Part of a small language model's weights.
Size: 13 layers, vocabulary 50257.
Architecture: RMSNorm before each block, rotary positions, biases on query, key and value.
Training: a variant of Muon for these matrices, 919M tokens, 7193 steps.
MLP neurons of a small language model. Each row is named by its layer, matrix (down: output weights) and neuron, and shows model dimensions 80-175. Each number is 128 + 24 x the weight over its row's rms, rounded and kept within 0 to 255. Numbers have three digits each. A neuron's up and down rows have the sign that makes its largest values positive.
Before each neuron's rows, "raises" lists the tokens whose logits its output raises most directly, leaving later layers aside; "fires before" lists the tokens most often just after its 100 highest values on Wikipedia text that the model never trained on. A number after a token or word is its count.

raises: "not ", "Not ", "however ", "', ", "yet "
fires before: "not " 36, "to " 14, "be " 4
L10.down824:110159128069149123119113116109130118159130106106093097126131111135145144103155128131136128135155120153134139154079159143140148123086117079119121152127152113108122125121143168061127150157151106123132116113131123125133114074134148113123090122113131165134111165137119120134149150196161125154

raises: "This ", "These ", "In ", "He ", "The "
fires before: "\n\n" 95, "\n" 4
L5.down683:115147091146080144133097177099142100124135110134096136070128152156141135122118127078159145110156179157092140167130126140134117119111145098124127079116112127121156156120143117121115130123147134163127104137073100107124118128143167139141146097129147152096097123104118140115141164110121114137

raises: "of ", "by ", "into ", "with ", "The "
fires before: "of " 47, "and " 6, "with " 4, "to " 4
L8.down264:131115101180128118135106121143156117141115140101159112127167120126157116112125146129163143154125184139141147166100118127087117130078133137099106134088089121142100125181123160097071126086138142123150145127135095137135139134103122093130144132126072146144126101133127142100166181104077145143

raises: "of ", "behind ", "below ", "slopes ", "ities "
fires before: "of " 87, "and " 4
L10.down952:134081154116155119149116130153102126137114143118157139136119122073142124146154129145125111124129179155169093129133119104102146142099141147102137132113155112138095168140105178105085110116136098165124132129142133115161142189122125109139128118140134122112099076137133121123179140092088132112

raises: "===", "====", "\"", "status ", "=="
fires before: "\"" 100
L10.down783:146199122135091086132109148168123117128142164113106089180097113136108150135132134126149095109164169156166184092107094142091151125130095090185096114133149169131157132146162137121119144117094135128115102133172133111110122101127127135136138120147105133119098136123146147164148126131132137099

raises: "- ", "===", "than ", "=== ", "which "
fires before: "- " 73, "| " 5, "===" 4, "In " 4
L6.down694:146114177142147098110139132137087143127142162111164101082127135122138151119151112122130152166112111117118153147116119105099154138090082104176128087092145126106110158165176126139144130155097117142102142104130111154141172126124104145120092080093090119145110126146111149146131125110112137165

raises: "| ", "|", "Episode", "Date", "respectively"
fires before: "\n" 38, "\n\n" 29, "| " 27
L8.down438:141175134119121117127141133173100142137168156132087104133112104124126111139163159099122130084101138136112127149096158148147131106105111127114107130156144148131087113115121139144137145163126102098125092094152136119085149091182174143115124141101117101064163116134128209096117117123114160140

raises: "- ", "st ", "ull ", "sem", "Genus "
fires before: "- " 97
L10.down47:108186105110156076143135108140093156140185153126091156116074153118092141124108090142159068124130132123141123125133146130128143118107110134121131118097165159099112117167150127148145114123104104140149102166148170099166136161119111104117087140096104121115164110142120098168116114112088130125

raises: "into ", "hygi", "should ", "inn", "subtropical "
fires before: "by " 15, "into " 14, "in " 13, "to " 6, "of " 4, "on " 4
L10.down891:082127145148131131109173115109066116138158158146143095127146122087176158136125103136135111120125141093093160146141144147157168159120105131116178078143086135122146078086119139140129123111130129128107150070147127147164142116122145137113141137157152108145131137159091082159099150156111163112

raises: "of ", "Of ", "of", "number ", "sides "
fires before: "of " 56, "and " 4
L8.down743:148119077130195118119141110124169158140159144136166098120111135127123100143130102130149106146173141138108100091148141141105151123157132129156111113146124133089115149117128150155137135121126171182167159157111123109094149141125140106108083127135126091173103122110123159124142089122127111117

raises: "that ", "they ", "she ", "he ", "no "
fires before: "that " 21, "the " 17, "\"" 8, "her " 4, ", " 4, "him " 4
L6.down945:190129134091107165132138141131076127139129127095155169118127152120133082106170104089159136149122138112091158153149174086115133114155089176120116159080150077160137126091112150099120136120154100112159166123126159089156125075092087096143088112103119121119112153102127112158132133161171132114

raises: "was ", "is ", "may ", "has ", "had "
fires before: "is " 31, "was " 29
L3.down721:140151121129116112128123121136095149136160140109152146115134125172114156137118127101134096116122097127157154087087132116111137128106100122123142121122123171104182153107143138139088147129099124103132123142137100146115150155093147133129161137115152166140148137163144138143120088146159117175

raises: "\"", "Career ", "show ", "Tex", "vo"
fires before: "\"" 99
L10.down295:138141147111144096105145134161092150119111140093129139097122149146135120109088077114103128106116112097131106131083126131105142167128139075129154086170149150147154121115121131169155113136101136114095145114132191147099123131122089122183094149159108143103104123186095113173132152160142142121

raises: "which ", "whom ", "whose ", "who ", "which"
fires before: "the " 34, "which " 16, "a " 4
L8.down9:132117118146122170149137118173101110118102152119128108085134121169111159123135087124167113110133089138144111104158148138142153168106144156092187113106116163118068110172143116088186142123146118131097155138127118107145101110105125126097107126114134112092132158117144139168124125117133152116

raises: "to ", "aise ", "be ", "re ", "assi"
fires before: "to " 64, "in " 4
L10.down617:115128118155102135076138106173119107150081099131171088108131133142117149099111098134135105138119111139163167113142113146132152109101113121133124160143121180099151120133197160147131130133102150144124133149136121100158137096157099113151120135174165159154115125116087097128172075168115100136

raises: "\"", "'", "“", "\" ", "Ghost"
fires before: "\"" 54, "'" 5
L10.down673:131176150138125112152150100159097107144110158124121166156165131103127147144102130098103126092111130098118143132096149121108134140149163091155151150132092141136103105138145135110126113133114139125093127074153126125118113165105097143136155176114163144141115124147138142116103138131161121148

raises: "be ", "have ", "be", "been ", "not "
fires before: "be " 36, "have " 14, "not " 8
L8.down214:077143150071109110153142150144117124132162106132126149140071119145151157142141101140119128153099102118125153130092080078110136160113140121106157098176148132140162124126168129134131155107101105115101132116137108119086145073148152127110113179114204122147132095103079140129148172185122112093

raises: ", ", "however", "• ", "example", "However"
fires before: ", " 67, "and " 27
L10.down807:181147085109154178166122120133100127149106103105110134114131112137158113082096130131129111097127142118152148090109155113156159139126156129133127124117155129107125130110167106147130167116128136127155141148093135127111092133145129106125143122110159109127117120134088093151145122143162125121

raises: "==", "====", "===", ")==", "sters "
fires before: "==" 50, ") " 13, "F" 5, "). " 4
L8.down206:152122125134148100122125149115131135128112128125091133164088164123132158105105134124223130109131120118161151146158122122122134100150133132131119145105110137105079149114168138176102124100110153146120131144102106126122122139133129128106116115142125113137131129138162105160136170159149100165

raises: "& ", "and ", "through ", "And ", "und "
fires before: "and " 18, "–" 12, "century" 9, "century " 8, ", " 7, "to " 6
L10.down435:143127156107126094134162105109124137114120103142141126131128139113103146099075146113122152133144097130121137133137099110143091093149132131121121192142109137131126128149125139128130145111122162081158143127103117130137067128116121178136137119107106126120110096114098086142148147131097142127

raises: "of ", "to ", "case ", "example ", "for "
fires before: "of " 34, "for " 11, "to " 9
L8.down943:101109102112130141112160147111103117103162159117099085151134136179142129151108152161100085080196101116164115129068108108160108121129113102070117120137145119095148130158139152165138144170144118136131100143121127103131171140131145107103103132133191108160114127113121114154148139135144124133

raises: "to ", "towards ", "into ", "toward ", "To "
fires before: "to " 33, "and " 19, "in " 10, "for " 5
L10.down851:137148172094100119123161139080113116116092119134118126121164135138094104130164126169094107170148119162126137076137104113145163101118155130135116110108086165127109054146112154157164113134177179135119113108168153114123147144143115110123164113137133081099147122119077107171157139106144129140

raises: "– ", "- ", "— ", "date", "... "
fires before: "- " 99
L10.down787:140135158095078138138138104161162168106129129113142143133123157127130129096101147151143141163140165117119122160168162106152130123083099106106123109106130104158139128133136084079132161141134104115133137125136128142161140142174099127142120118146127149127142094176104072135127101154107110151

raises: "its ", "itself ", "to", "related ", "found "
fires before: "to " 38, "with " 34, "of " 7
L10.down635:127133105095149110082128165142163102151139121106096090138152157110167126154169111131141140186148133189105128124120151140135141155127167156118161151143145123081139111119126132126136147107154123174176144171151168129122145149170120096129140122139103135136097154125121088143159116109133144123

raises: "top ", "each ", "the ", "both ", "either "
fires before: "the " 49, "a " 6
L5.down790:119104121116143125137099166145142129144114120114121109117146141104124122172106132103126162138107123129053145117108105122196140154117166119122166105114132122089114116167098077138180111147115121138115159148147144135148123172130132131162099146100154143099108139089137122186177144111155127056

raises: "- ", "== ", "==", "(", "= "
fires before: "- " 26, "==" 12, "== " 8, "The " 8, "| " 7
L8.down645:107141105186108141133103128135130151121149094104161147113122118113136136114144125139131156134125126154161111141104144102116147096110143162155129121087125136136117125146146117113166110139135151127139123146154153131094082121123140115137143107142120147126115118131113114141130158138135099098

raises: "==", "== ", "===", "=== ", "www"
fires before: "==" 39, "== " 18, "===" 6, "The " 6
L4.down930:120148110147139134110104161172133150100129125132170152099109113118131149106132156099158159146159168125128085192142128102136118154107096120087144168144148118099182157125146138159137125156120121114167156118134105125123104119093135077150126099152129135156127100131120144114148144111115138154

raises: "the ", "that ", "there ", "these ", "whether "
fires before: "that " 26, "the " 16, "a " 8, "\"" 7, "it " 4
L8.down735:098140129121134110160124166104110133132156098096154150121171093156122101099135125164066083101150171146080089169095130142131103118126141118144147104115104137146108138163147153145162132108185152119129127139120122140168111106103133121128126132126113121143120111106119144112121113134136085152

raises: "==", "===", "== ", "=== ", "===="
fires before: "==" 25, "===" 14, "== " 11, "=== " 10, "The " 7
L3.down996:127098162112162097149131155113123136109119131141143111113175139143083160109162138157157166110108126147132126165119115086136166138138160134159137120128130167095150162134134112110126149146150158115145172107113137137175082141133134060096163075201132146148092121113151134128137108122122121149

raises: "that ", "he ", "they ", "she ", "that"
fires before: "that " 49, "the " 9, "of " 7, "to " 4, "\"" 4
L10.down976:106128099134116142128135179096149156135093133151133171152115110107146113143127134097115159130110151125122105128125136127124112133112117149146128108152094116130107152136157171155145128143156132115140147110144135149090095088121100104111106094136114085174119125110107080112104190132110108157

raises: "etc", "or ", "and ", "& ", "und "
fires before: "and " 57, "|" 7, ", " 6
L10.down714:138092126146119141088144173108134116122079115143092114136131100113099142140127116169107120087077105128151112170090110143140103134123116140115132136129131123119139164117116151114147101112156142117135081108150149108100111121142131170114140135110155106144099128115160141139108108173101178133

raises: "and ", "etc", "two ", "including ", "experience "
fires before: "and " 23, "a " 11, "including " 10, "the " 5, "which " 5, "as " 4
L8.down963:143134144141131150121161100066129135116115120139116137104157131101151118152116152117121112092090133165104119164150147134089144095097111141153146108123140125112136126115170158101158099121150128116108145127152155131144146095148120100140148122127142115101141130109162123123087101095120124135

raises: "= ", "- ", "===", "====", "=="
fires before: "- " 20, "== " 14, "==" 13, "The " 8
L3.down964:125146151096149162130184161100104136155175137125136124131076124128118174128115169092173155122114169145137146086123152142150170097131135145153098154132177090093130116137134157145143085135107161103128128146137140137109146159165140086146114142153135163142123090152187132175139090135112129106

raises: "of ", "for ", "iving ", "Of ", "ored "
fires before: "of " 72, "for " 9
L10.down261:084091139125092138135124113125071121098118151105172125086131138129086128105117132140137135140194140104193136103101118103109162124147129114140110094134122143111122054125109123131097154091166109131139078144163158122133124184122143107138082145145139105147147112118161145155137137115100096119

raises: "- ", "(", "in ", "and ", "1"
fires before: "- " 26, "| " 14, "The " 7, "== " 7, "==" 6, "It " 4
L8.down259:124139131139111133120127151132120146134152124135150127120111130120114152108135119133127133127145119131133140149106118149115115121118109154143109140113138139103116138152126124131172101147135140123110141170111136142111084133136128114131139130130140148131110133123105121139122127135110138114